config.toml
num_hidden_layers = 12
positions = "rope"
init = "uniform"
init_std_qkv = 0.0243
optimizer = "muon_variant"
beta1 = 0.9
lr_head = 0.00524
max_grad_norm = 2.0
MLP neurons of a small language model. Each row is named by its layer, matrix (gate and up: input weights) and neuron, and shows model dimensions 208-335. Each number is 128 + 24 x the weight over its row's rms, rounded and kept within 0 to 255. Numbers have three digits each. A neuron's up and down rows have the sign that makes its largest values positive.
A block is one neuron, or neurons of one layer that tend to fire together. Before each block is what it responds to, as a language model described it from the Wikipedia text at the highest values.

Responds to: First letter or inner word piece of a person's name, usually the surname or middle initial after a given name, e.g. Hadi, Foz, Frank A.
L8.gate97:111141125155144100166131131096150103152100125133132142137117118153110094112108114118150116126116131124142152143145154119084101155138107106148114103085109127124102114096181107146129129125106125138173119096117154146149092121140135131072119125152169125117117164124130139119132092123113120115115110138151105124112109131137100148129114116100175116144147099147189098129163133097124153063141
L8.up97:127114124121111159108139091171110135147148106142109078142120117127099138119134126091176150112098159148109122131101155108162172139166096130114136144180156119150097152115164141137077122111102152140121131140160130091100124150152106116155118111091094077118123133142138126110157155121122146152146143125155118134074144128091134101167152151090116101123109091130146111124124152144083108114135

Responds to: Token right after a page's subject name that begins its description, mostly was before born in Early life sections or is before a/an in leads, plus possessive 's.
L8.gate2:124113138150114123139158121106152127120136132127124183176123183125125132112098116107125112192148125129175123134155127133152147127118088124168146105143146133140131116105114085184126105130166126108088117140172171096142125096065127108135181122142100142131089105108106072133118177066158159154121131123151102152113134152140092118099118110107127164106108130141090095132128156132101161123140
L8.up2:144099123143144109134131114161102141089153147177105144144137141142123083125130140122104146125157105137126096185138120118126079118087098087174210135115205093204161126109113141099154123130146107169123139108122124110114110157120137116111139108095134140165155124151134126108144174115104105113129149109116149141103145128137102156108138128081133133118130143129091147148147140102093102127120

Responds to: Fires on a capital "J" beginning a name, initial or acronym, often in lists or citations, e.g. Jody, J., JASP, Jintao; weaker on other capital initials.
L3.gate111:138151138108146121094135141089144118093147134132146131172133116145107131127140157167080107148069147167117161125106137117117137120097143108088079120114131149082105136107131171140108154099141165109126171134092137156191097118113175115148136111157142121134121122123143130092128138109094111131173150068156145153099160127096133114103130097087153112182143123134143097133118099150136135135123
L3.up111:121155125133151135131135183111120130109105171146107108182131112154130178150142118128129124110122146149137100107106099088120158081103131151121110127132156152087111097107131120118141126134109141122152154129123110148141120122155101116163168117115169138132128104140140109113150106133083102157161122137165150125087106145146126105086107101128137146163128127134166132116146145095153160135112
L3.gate208:117098137106134101152097108124105129123138069128151105144153148125165131148129156144115114101089093128104131132096140116133139153136152094065093113174109164111088099066121144086120121132180102121156078148117128060109141102073095137140147169130121110164139164116119122132099126108130166156129162154125083117173129125139149117162094103116127117129123109162108143193108104149128130146150
L3.up208:152094141149129104115108106141125139147117131113134148119111163135158119122152144125147117121121127094132089132114084111095162170165114129101098130154108151106084118110128107094068120128139131120131109156130123118134067143059111146132142106102151092173136183159164139143111157093169158153113160180099120100108115096114126092173111095078172167116123131129161165124114121150133139168146
L3.gate282:120135156103118141128142150103141159109120110132133164121141132106137111095138094115137086129142134158094092138102132120123125073125147117149123115171093125192144124116117135171163127066130140109097103114119083100153127116117104141115114108153126125105101159126135126104102107131127150143151087153155115154123104109136133166120127135131113102144141092149132136163085109130162116106073
L3.up282:108105148157112119121162139124165180132179133140126106116167127147135149157088106107121167127129183103144118145149150120121119145129154136144165143152117156127114132112134105144119117148158124140102121158103146139112137105136198122163142141134118132118136147110113137113111177115128152117084125126133111130141135138115110137111139105130168126141106143100120147098117130173131135137141
L3.gate698:124156168152138156136128157137112128118169129112141155131124165148120108160098099141145164137089127077102083126147109137107134150129118125123087129120073110145123097096099114134131129131113119096126124142147160128124117095161171114067184116126171124087129144135151138105093156120153126163087126132140147168119137151130103128118072116139173155132080107076121167114157096167120130135136
L3.up698:128151129126125145145086116175176140171175119158113149142168112126163140137136156095090114097122135091136121110142145111155133139133162102121087080108125153113143126173153132100115091174089131129138096091127149142135145129110138116128139163133104141094124152140144132104128128109139147130134159114164142165128137167155084168122100138149138167184095121132156166152148112137142163133171

Responds to: Words in Wikipedia biography section headings and early-life phrasing, mostly "life" in "==Early life==", also "Education", born, parents, school; weaker on scattered nouns.
L3.gate123:102103121157128117143133125091146139142156152151161097123142099087150149142160131140122097118128121101117172132136135085146102133117091122112122084140116079101137096113150098114117109093113137121153160126139116128110117164150126111128121092136121149170158158066129133178159166131145179118104139137116109138168113144060141115120149105142117127120101134121131121122114079131146138116139
L3.up123:109123142119132106160131142104130095144157160120164121115100113171172121134107131100076120118144138150117151101173130186122144138078154122125120100133104147128134120079117100074118081115144120144155142106138166109126134102141102158109100109141097133145124133123130112135095102110116123145090093099125162158134124108116157157140125124152140120151123134073153135159112147117117137127076
L3.gate1038:086125107153130119148125117125121110117165116123137131137154073108109132131153140104095096119149190139113098096089172106075140155122123161136141163154157114134158128114098150146118134179129133136133177103145149149109141132121157154178108136118082086114133113111141178121104101128170084139119119101096100151138149152122108101108130092168117122112148092111132131172119125150117115136091
L3.up1038:100130106141155107119113132071125126139140124156171138144111161112117140140154139109079098131173123123104095133087089123094120148113185130112139125113166110133148125091140128124125139164154107121105158114172142131105123113119165096193153109099122105105129148151165137131099094107141134155136125110105073132124175105118121124165121086147099114122114100131134103116146124162115133141110
L3.gate1427:098131113131143144164149134131122119128115147134098110119131103099137135141099134120126116176120093127138120102148142110134102140101179119162122126141139130092179114085104126185114127115112090139126109123130132100093079142125107103112135124134146153140116097100144138110113137079123138115147100144139092120095128112072181122093170134082096090118118112051106090115151136169123122117095
L3.up1427:114121139112121135127140122114105131115169137120129084109114128105147140149110130108117105110123115131112160080146158096143110118163120131161136066141098121121148150100144138155091112133121146146116107094102126145113101093147106127135119117098137102130145113159125105144086151094170120082114090152096141127159125118144128152144173131151137125164111112065132134083111108142143110106146
L3.gate1488:122156095128144070143096095161148152154147131116090092112131126139109118119147107173105114157187144110117169104089118133077119125126101168133127136137136103128112113098143121124092168103107103099127174116153117111094067126114119184139135147116126124133137132111165144135107135124120132125138120091161111135104143144125092150121172108109106099093155155098115105136128104095153149170147
L3.up1488:080166154127118123142144134121076134140159119141131114114095146142143128115126134118146121135145138112159141091106133105108120121111170140158115121174125144119117083131153100119095126097124119121089151128172107119109118095102114150150122119107173133136162127130129120113113136118127166135158130109155104136125131083141115095158125138175081150086152114083119101110154101066108137130142

Responds to: Final token of a surname or name, often split into pieces, when it re-mentions someone already named, e.g. Beltrami, Kendall, Orton.
L8.gate1016:109120124116122123156126114117144113077132110124081161167117137139127109099153158135108150131114154124118100140126098104114091153136161120110084146158095119120166127122102141169165130164103178170131160130113116158125108097153124092131155129126135152106134116088132074119141131160136142148143098122134108067155169112110150127119123163095137175156143151145143172129069110156134102170137
L8.up1016:136095129086090109150127118129112141124141118133078154144189145122100095132123149093138152142159148081125106096145080132145112170135147137131123161159119103099158079126084109171176112175091154148114175156151131138116128129118094127103129141101113128128158123137137083124120128100110147133122122083157159100122131058082097098100098151096105163183151131145127124157077134064137115175105

Responds to: Adjectives, often political or institutional (and adjective endings), placed before the noun they modify, such as Republican, Democratic, political, financial, Soviet.
L3.gate272:103124092144119118114132157149104117152164095138145140122156138161141088151126095135118104132124143119142122113168085139098144112124078134180133151154151142178090122130127117167140126107113193108148145128135125115139130142133124091133130066094109126152092142126122111140135112142068180139127122146116114138146114168109128136168148150129085064130118146152126119160158117172136118081097
L3.up272:095122146141102133088109127158115149151148126141116104109132129132142116169131134109116155134128151151106150142118149093090141135155107173130128111120162109086131120137141095168157124140115122114144121172111110104181155148143162103131061106136137136149139136050129114127102120122158134171132084120098117087175095152126151126146133106131141104158135150143128141156143128130112100141140
L3.gate1012:123130157143119126149115139156128134109135144145090161169155123153154143134134171090177156103151126144126166150155097056112157164118118161123150121093133109138158110130138126138098110154096096116149144151113161119111134121141151106145178127126146160158164119152103132150147090160119115133119128108149119135144131123094094115106129155161145152148124142145151112160097130173190139107117
L3.up1012:118116144146128121168116152117131106148086104156110132127147107158133136148092106166125160129178117128107151138118110081138125127135151130145135161113129104128119113156112145140102068127153107097133163123097151109131135121147178099147119104133138113139154147112118115145101138124166166114143116122127145149125112108102094124083148130134129114115141158164107124136147113164151131103118
L3.gate1303:140140167111108141135125122091154131121126134085120126120109143166120098069146141089171105119182131168116109148155155126125117105118109127132156097132121107112165151125158125123125127104092147130163148130107168105099148107126116140115136132078123132137120138131155160139147168116161153079117116139098111173117150129128105114099118115154091195148118110098142155122143115163170133147135
L3.up1303:117181135152132106146114137103091142124148142108143112098116156152122163098121109118142165111118133159098129149105088087129120114135117100126157123132157127151127086126094100131096139113147113138090158146145126148121149124127107150100119135089160124141118112153155128125212141119161119117124171086107091108085135096121076102075121139155126155109099125115157108163146059175168110121133
L3.gate1458:122116164131140123118093135131099123116130146152069115147146088113139140138125088125182138103131091114078168136135128101153115113196158150150108111149100147138136074107138125139129146096106114161178095156121095131141140126131137098134148143113123143104129181131096151155128154111203116131105099159140109127164149098121136154109109074106141126110129155148084154133109104134174123118132
L3.up1458:115117123128121103135150161126100146115100135143157119120103127117175145189140102125121130099135138171110133159066094156100118138166118124136123146077131137131163151155121121109160074079124181119111132078149152137114105138166119059071110133097154123114106139126140109103084145124143169086154146116128136124116119151137097154103120114136126130133130116130158142127169131133169134087123

Responds to: Function words that begin birth or family-origin statements in biographies' Early life sections, such as was (born), grew (up), to an; weaker on has/his/a in descriptions.
L9.gate576:126167131117129116119126112132128134118133131152165143122096100123124123081145110129148107118101089116143146135113112119118151100132124109131128136148135172147109090159095108166121118120121138115142096196130114147141131088128118124145137181137142155092115146110138146100120115120129137100055141128159115149127124159116115173147191134106102142105075141141133136108146121090138121119116
L9.up576:154157115151132145149137130109174135162133108172134076158152153179119122116109151133139133155133131150133122145135102106104137131095133157154126158168111116108131144185103125138176135119111137120126135149106148150123171112103139123155150125140095147129150097118207156143118155117126129129135123135109111147142109104161150177118151121182105147085111148184141102113154169119186127152130
L9.gate660:130096179139120129099174114132084147167126111093149134113126147116098093125170171180149127149152119130163146132125092139137111088158174099120110084128130110127118152117109094122083116144147140164174142098088136101165114120141102134144134128146112137142123124102159131157101146083144111140126089132136145187144127134131127115147132108104143123143188120083084134149138163101097142112118
L9.up660:180140133105107125143131135116107138136098149112109108139130129146173102153179124141140079099173139110174137131138151138124132144126136119090119109097070146119152133142113126140131104107157173130100147130109148141106111219153157111153132168140139183130100128094116158160112097139169148142092068139118126147122134128134127094163105096090149140129152159110102135103114105089104142120117
L9.gate680:168144111129043119107172124118097151081124190118103115154123178158165136150116155114149120132142058110128143167129095156107120101143130080120127095125134121137122106149093091126102145112085112107117126136079132147092129113115110110108129169140142089130094160151124103207153104077174130140129106161154170136138112136141120133122132102122098110106153120108146129097096151166108122133117
L9.up680:165123175127081099113147156110142139097149143130124135124147101177142130128129136110086139115130130108130139161149135108106109159100072157126119113122125152164156101141078084127148122124140108137123098148107132139113143158151143145125155092130139112092153128116144116187091109120137110185076071146157174147132121136146145121141126137159135097158146154131125136117069108152134077121140
L9.gate827:147088150143158104139180132072106108129175163148124120178133114120162136102133140140150115108120164142140127148139131125125138133119138120155140106150102145196124139143122165137162141126171124088100132103153179156126108139093098131148148125135134142147093101080123140134145097126172130099104134136116143122144093153131094126119084086112147071117163134110139100093162146072111085138140
L9.up827:175098154161175140123119096172140125147147105132125117122130192095146135134123126147083120159114090160115144164115122096103137134122132147125149106163106159127136122108104170141106103147124131131121086147138114125161134172126169136124128141146139130176135104096147123136153141118070102125155110125087102163106126130159111142158120140135118154131127153128156124099124167162115140132114

Responds to: Abstract nouns for disputes, worries or interactions between parties, usually just before a preposition, such as disputes, concerns, battle, negotiations.
L8.gate497:125139175161124165129156162139093148104087120141131102108142129146130103113095126130141145121138096153128121160140147146077122161140092183075142150111136113125084165088140112123133132118122102135065104119141117116101149088132092139111147112123159118082176149106139117116067088140144122094091114144194117096089122123119107131112099159143126149065131098122150114109130156171147164130091
L8.up497:141123187148144184127130107143092112145188121145134114134091107124142069106157128152159128127168128153169158138093119150152128113143128152110179111130149126089128122110113114155124155094111161129096104155129147134139130079152070125109168142130086144118176204101097135117046132114139101104106128118139145131110106138119112146105113129136138170065113112146166105104124118156141106094132

Responds to: The final token of a sentence's subject, just before its verb: surname endings (Roess-ler, Kish-or), pronouns (He, she), or an appositive's closing comma.
L9.gate1:129117120111126109120111157134123154136098106160102132124137167118118125140121149132155125174136117166111124117115129136121118152122106119107118143105129109099140166107112112169127167127118091128110166121121112083134139121152104150101165123154138122159120107096105127165149149142097150120097136150136086133134116138126155121091093147146144110184185102150147137100119134109125158137115
L9.up1:084121146110101122130110122160164138139125145122111106122134107139161161152171130164148134141140150115109151106116179116085143125115113120106153106126153124085130146147108110123168141135108128134134112086129086119126173098143123168140156151121150118191087129095104116110139147098125133117136133125116130124121111139135141122092108148170122055112141098095138118092074147163168110088129
L9.gate543:143126136110107162150148129123140130143152136129108198117193132125134144140134105149141096107170154120110141145084138129102117162137139140100151113106102121149126144151119131125163133124094162118073145118126142136164159124154133112124136130175113164132091160080148096111137091119119124155114086113143125137150133104160139152123142170104120182136114120127147117150151097131129127177102
L9.up543:137093125097142171107098095173094105135166180139075147131129127138150126114164109166127076143110151117097086159114175100125098155117113118116167147135123112113119152185149091135073127108127116121103152118123141123121147123155157131153103115169142100137085084082095139135139116135117136158120101097114102110161144131140094144098104113155123144140141150095166105122150142066208143143103
L9.gate737:124120099140117096107115111129120093112147103126137146159164131153100088112134137091125177112154130140149157155089102123148115165152167165099113102125118100157156119136116122168188101170103114167112140141117120121159158121093110081125118155123059108114157102140169088105135161118170126132121117136204099116152162139122120095114103130129129143109176145143171124112175148123170139089090
L9.up737:107077147127112118151104112125106117111171146131089143118117190115146129119134123149123140095172112115165138145108148106150154134143146152110090123104110097142116109129162140126161161154143144125111093125121116129132152107116093140102148132108126146137143158155181130162146120150098148120098117108147084095149121120105087138161049124140117124165138126111146135117132118131118112175112
L9.gate1500:141130108095090133172122101143159128138144095116102120136128123138143104116115120123159176080137101119111180124100090147090150168114129116114166120083136095137143138144130103106127138124135134158136104100131134137127112151122092140167106105083140141149091126112119135125150138149134137139141099132159140104114138130136134081097117156106128151155108131140152109107142129148158121111145
L9.up1500:114108117082134103142131123154123111106150108126124150113126161130117109114127161090163175100122145172170155100153097107146126111117129133146130107138122128091130147179163118153096123106116099141102116141120121132205123093157147157134114128171132108124103110165085107099103100150119119149132119115131135108088116110117092138101115152119146086131136125089153101164117125140130133117077

Responds to: Determiners, possessives and adjectives just before an abstract quality noun in evaluative description, e.g. "known for their distinctive", "the sheer verve", "a great deal".
L9.gate86:073126125128127112186167152093118100182112077126129163105141091133081158144168164133150134143128101155158128135106100140065120109130138117119114126123136136139131103135119119126134104105107107127118090121082149129145121120140112123139128121103129132161107157142111145170133170085138132151118109170092125131163113162136119120105167098100135111147115123095138181138147165136125104129150
L9.up86:132164157163187095123160126125114115084134116101141092154145110153156181155146139098115151124112089166145115102106198145085148164152146111154145109121079114077138123134166141155135106163127114131118138127138123130154138150123156126159102104133122145136122064162107142113180141127123192106112121169105118093109090124108114112108143145140101122091122152115153117161151112124164103084084
L9.gate546:148101115122148123156162136146155085122109116134124131106144116179113144110148152112120130154134100183119098115109138074097147125114146162115103182150128125109163105167155092099111145151084086131153077143100088111165126138111125133106130121129126144149139110120081104088143117104133133114080104124141143130174095114100125114067157120143129151149120138129118132137105156176111080116120
L9.up546:120116138127105123152128156093149088150095132159110084136173109122176132097114142143136132139125150166161120122118101093096131112100170174142148123091122098126136107129141110171132138088115082123165079073119168152138145166095175102129164100131129118155113124153106135146144165098134110157168136115142097073151112132124096133111140174153126091112122103129111142147124122152136154140082
L9.gate1063:111146118103134119145156104095152122082136106166114169143113139112143133152145122083143132128109117150160109132145087093148120061100156159148130141176140104117110125067106161092142151147101135128090103138090113123101092114158097099133151113121127152152141151121104131163117077106149094118102102159143108091099111163133152103130117085166123099140130137118057124131112181187167153134115
L9.up1063:125125138066100101115147122111091156109110119156136161147130140121084141092187095104094171120141149065138112117128129139133109079068111162178129141132125099091143103127124111160119113126136118106123131127101109083152110126139135157129164095119125114130142142134124141114128111110092139099123100134153096097130141143144137140102131103133085142149135131159161116142138099172123128146104
L9.gate1250:124111120159096123136111099129127140099121135117118117140133130160140108156083126120160148115130152137144095125128166167108154075138160129110109136130150128115120143171127094122105105103093140095127167101120106103122070154143133110097159114122184067096109150119109119175133132115116113153088142136170146133122146169147139122128134146101092185153117150142140121114152125115125108124166
L9.up1250:130123106196122130101137114127096119101132152150146099123116093103128096124107091104124157129150099177133126165073124145113126161127145110101132136130075128128158101187135134143134088143084072108131132107099134120108093160129149085119129117089139106108112157127136137134093147104115112160122138155134200101131114138135147116099154125114083164127115146105159145150176123189128135116156

Responds to: A single capital letter starting a proper name, mostly a person's first or last name in lists, credits or tables, such as Gary H(ines), George H. Morrison, Rollie F(ingers).
L9.gate193:126149147133092136140129126140112131156123112109156124135123163118125126129104102127197192117140165063146130086092128121127146105087128158151133146113117143110113151162140126129148113132120079141115114115142132136113124091094135143118072147133146119096130112124141156140132073157127117079105120124129124172134127112165114143127142101122131108128103166102136106166110117147124127103129
L9.up193:143148099144097165118106128129116138132096141123087127126163108144125176089130132140128206121140135121104159126111103126141146128120084163089141086072107126152130124093144142114109110111111071196116130102147125125130124157132166153108113116080168121140138146153153133124101105157138148153127159123190113130127121140132149140146110139135142162087123127153145095166141131169127104108131
L9.gate776:152142099101116073096100150124117100123200151136151107137117124151088127152163093110139172158112135099111107151100150075108081138171083094125089157130152152133147102087137106119127103127138110138112092102133172108086142120115109176122114088157125147121191109123144110109160174136111110158067142124123176161133132158119101147103129138132135168115151094141116120116174116119137102145114
L9.up776:131119047110106128127143108138118106162206127145124125128105127137152172150120130169159118143109112117096152171097146092137123106124095145127131135166144130076123155132161107146136145104147112121123122127147176176107122166120147166107160117145196085121150131133143109138162145169155070149131125092139122111114128092148146137116115130150151114173087122115119151072133182150180091126122
L9.gate1065:164127143117147143121142133121165113121151096127144168103116111145136146084109126130087142098135132168099156100143066068133123191158142110165124158139106073136112127108135145137158145129111115130110169111101184080110138158059149173154170129110174129134152121127124114143143147137077086104132101161154127136122161147140128129157131157155099118114143066107141127161155172142151141113140
L9.up1065:113144147135134128129133152079109103177068137143140174106121109168147104090115117129094159114088090138169133103110106123108112153105106110090157113116138110158109142113101104133112104089142127109121129114131131134106120137126152098096151147124143117126107114129125123169161127115086114128131134098183177100068132165121172134149106116122097143168090099162111159126129141108104118139103
L9.gate1254:147149100120095134138145142116103122107158122172143152165158125124106162141100164108123074147125127100134160101139176123108102145157128150155127148135132094146094142119101192121150135119119128134095143122152168093127096100154114117159103091164182115121133148098130142122080131146116070146100123081140159136095082137145133135137158065163124120143138115113147149129125120095079102163131
L9.up1254:151137148151088122132121092102135172148129101119139149124159132099139169121151124082138148137158116121190168127111157144151102125108093155123144103165159135114129124171117136107121152117121121094135148142146185133157083099104136120120118090143124124118105187102144140125145163058115096170083141107136153151101116112116143122113106101132129152131147157150140142129136193097141130101153

Responds to: Abstract nouns for attention, interest, attitude or standing, usually the object of a verb and followed by a preposition: attention, interest, hostility, support.
L3.gate614:098150166150137142132116115110129080160136124135124121122109111103102180141132110101083094115112117134128134136123079127113153158124114132125186161158122140140100134099112104112091148082155129116082123136151160170091154103125141114141131151068120096116150121109147130154165170159133125114128114138126150137147115134139093131138133133123164117156133111130129099155091122151134108137136
L3.up614:107153212138130134122126114127160120161150061172138153157053158128115167187125094136126105124179148079134130144103124112104149158125138119116167170121157112090075172119085162105097112123169142127122114123092104143104129131076114147137141148117137113114138133145159136161153161154144138108102166148122110133144119129102109159148113133138109114118150141152129116141144141162112120117119
L3.gate616:125190144123151128143172142169098115117096081100133132142116163115139166082132124136094166079152131119114150143118146160141145139095173111113166125133184130113135176118168106135107139123145134091121156125125116097108138127125167133159152127094173104124170167108167093136105163119139136134156165156162087118105085176105097133118113126148136093117153155117159034103127096160124139140122
L3.up616:145116124131155098087165107132145098141128101126094179118149140122126143178090135106109155078109117152114176115102103129135160165154118090113131114125128102093148115164110123146099143091145096124094116099123082113101139100152170146106149101157148134189136163157175128089079139157103120111142150135115147152137108136121121128115107127138100109112105182117105095145163145087142102120160
L3.gate808:107144165084131162129160121102118145098120137121154141112120067160155136169131122107137124116112137088138180116097103157130163132122123108132153127159149125099134143105107084127155119094108151115109128106111154158155147126129142078080131088155156183139135160148133080172118150125104107165124146133168106154161094111127106172117154139175086130117130145161112112112087149114152167124097
L3.up808:146151161115139150100140115149126140110161138087153088161102133151130095176118127134113134114134132117146193153121109134121182133134131121143169144112106137123102137123161134108111121092146141171117128119128152140138122118153180066107130092132123120149161143147119133138075119143109102116097120143167101138140110148094093144116151075138117130156171129156127095108132110148142150107101
L3.gate1055:138101121128153136121130068151147107101159139117155166104100146108132147146105109171134120183148162100129150103100115147082102142159137130147122145154105100153127160103145147148111112137151103102117095158097186144086115094148163110097134146129133145104134100122095134080180107165163096118121112160184132132115142155102138118152140154116133125143149121100121084123147097143121088133107
L3.up1055:133176164137131156139110125166137149109121095174132127149099191137142113145108130132111097131172127127136125124085078139182076136135113097124154126146102135127120156134092178116132105129107114104105125095110131184093081136128133092109131169164153151137142130105080104139140163125158126151156151173195171141091110187136128135103144158126129181076122124117123147083129115129094165124085

Responds to: Determiners and possessives (the, his, its, their, 's) that begin a noun phrase, often after "for", "to" or "due to", as in known for its, for his.
L8.gate1245:120131110103119145136121142108120093094130098132166128098130145171133107099128117104130123113141091119115098045146130105087098100110114135136101129163143092117084145113162149129100140119118137122116102130058113109136117119123121185156143128152077135165154117158143122159107121117152153049095144180109127150124106138127137126129148122166094114113140120095127095169118145175119170136113
L8.up1245:107171085135159165150097139107125123107125114163126102123202113108116145139122105119110145154165125130144079117128124105111129087122169139099108132113091081111175124105140153181117142166127129109115096115134140123150132121088146158134119162103085122176162101162133127118135132157133135120126135162114149123111111106129143150082157121114158113126118161160118087165109120125145176144125

Responds to: Final fragments completing multi-piece words, mostly proper names in lists, tables or cast credits, such as Rokk-or, Qu-aid, Bahado-or.
L3.gate684:122096131119139149151150093125091174094120126179082123125125159143178131148129078110123133147163101146107149149127099136135113186098126179122136113172145127048118155137117128099132170146102095119113154078092087104110107169156128141118147117154109155144116148123083165140135148155130127083146152087120128116122147172121109115104053151137151139161176111155145133120151110134106131121128
L3.up684:159156101146130136128146098128129130127106098156090123100122146082126118141114125087109142124113136107117118115110080152113097097081100149100137098174149179108116120144105158134108128115109081103166158095071102110109129123154117137164115161149087097130143145098151104106142130124130132115155131076111156112160111137135108098122128096143170144140114083173138123135137144107099141121155
L3.gate856:139084128087117133133123171131087116130134133186171117118136118099115121156100135131089143108115130120129114167170111158155111084125106178129105163130150150119123101157091170144151138114142150092133153118128127152097115103115118126142149147161132140130152100096089134149133124132117141162143154096148146146119079144150135111111127105107153131103133211164160171136151146166129124138115
L3.up856:106129133176107149173093145116115153137185137083150124103119130125122104178124134137178143090126130135106179110141105153161143131138130123095108139123150103141123113118099085086131089119133107141116090143132118130133131133121077093125130139142098114131146135099151108090149122132147124098119072110128106101164126133127098169173088145107090148131144082117126093116186180125126148119148
L3.gate1285:130123117168111102106100159148135161123128100147105132185139114141117087194159140121145147117122151142122106082134177075127096139168111133116119107104114129099129119115130115104145101150113103140113097130150131125121131117138143092103155127082118156149131169123134112109132137134068136166153101116134139138097140157094115146141111114163131175143149091128124119127139124131094153134120
L3.up1285:140138127153121117122110176131103161048092142139111159168115122139158125150130140112125109117129100133090141124085098141084087142120141151116128132082108068121076123104123134123110163147120118082188102112116095147092129092102112156101127153106125118120123157121118106095161125133165127123140132141151119100067142114090139116117102107121127164124093126110119132148124138130082119141111
L3.gate1292:137161102137080103158153144145115141116092134121113098095158098099087149125133143136141148094169149118137132111112106096096132088118154080173125121121112128171147154100085093114149152105113100146136109127112098084171119145072151136103170111146108158163130093149155171148152150145135191159136112142142087140143110143153142116148121157135140090138141152142128112111132135135112140109120
L3.up1292:137119122135138105123107107164123154122156106095139112168114110139116147156118124107130119139094101128141150118143165134124091198123133145096103109134136111088111149168159139122150128131095127142142132114142116173160106102148105102144101133107097122117137136167145160147143117148130105109144149109094186087123151107170122103117102112116125179089154115131138110166133136173134124132111

Responds to: Abstract or time head nouns ending a noun phrase, often a subject before its verb or of: Three years later, Fisher's role in, his views were.
L9.gate15:123119101110135143162122105125110131120155157134120143157144153087129125152114163156129145093151130070134125102073115126093122128122133110120175125163158151112105180129100131100151145134129097173111128145140126130097122090108130173101116110130138139135178123159073124152113135122134124152132140126122092163116134134149134120140113116112106104114127121134132150152127128096151129138145
L9.up15:129105131145125168125117138100125145128161153098117134126152137150124069176112142134128120140118130104109160124110117118076120133159143126167147142113178157112128113076106145131098108172118136136142144128140135124058148132152131092135180127122147162146128159137072120163081104130112127091126106106108127158098103122148161119094142129100177156128112111130119172156131167074159116128089
L9.gate442:119146159132123151160112151134142105127111114080135139101125107111109118112113164127087096113167110118069143171150123105107108127131123107157142155142163124102106139160112091106161121099140117121131129131139112082138144126089136131120145050132174138120169130101121125128117138121124143129051126126106122187114120155139110141100150101108127083168142104136139110090070148125092160153124
L9.up442:157134078104163157141143127083143149124131113129096101105152111131114159106144115139103117123108067113128148180094092125103149152120102181120140107164169141097114139126101147148125168134085109121078102118117125130097126133126133123165164062161117151124099160092121162139151144117158097104066138122104121176109078101108141138114147113140127119144139119132152103139153180164118114141136
L9.gate544:117133165114141105133150130136103124110172165153168105089130104108102094146163109125127124105149092096156156132106154136147079123110138134108146090139155119155138115132132058097122139129104131157152120102135124125137135106154135080170110127130134106118129127091160142107097156095118119103081117107153124139135069105159168123121156126117155153127150114117144135166154145123079119132123
L9.up544:136104145125177120154131138165083138119186115157160123099107120159130124168102158145122150085163147092144163133115179092140094152084139117141146077148152104149169128144139102130094140137145143135108112142111111090130128174150100120165134121139109116132093108094150095097112114124130097140123088138148098122170133140128162180128119174132149145137129119134130143108128115125129105137122
L9.gate1502:117136123143164118108138134147114107173146155126153110069165105139124136149117138126145135122137135155123141108143106124121120130071126145119148183144153135088111146134075120141153130098087174053123119120106136097110127115096122135116128130117148115099131108075164154184148124119137077072145123160114159164104131115145164146142144159115108151124056132164138109110121144113126114111116
L9.up1502:119140120094105120122107108086147093095119171135119112154097144134138136106077128116084148126103159156155100172076096119149119110122107092093149127184124156113147079092119180105075140094140133130131158118085135121122162116132135100070138152131136142136134155104126163142147123170131136128080143098104152116150117107143125137081143146073154161169143147186093150105110124119127133115103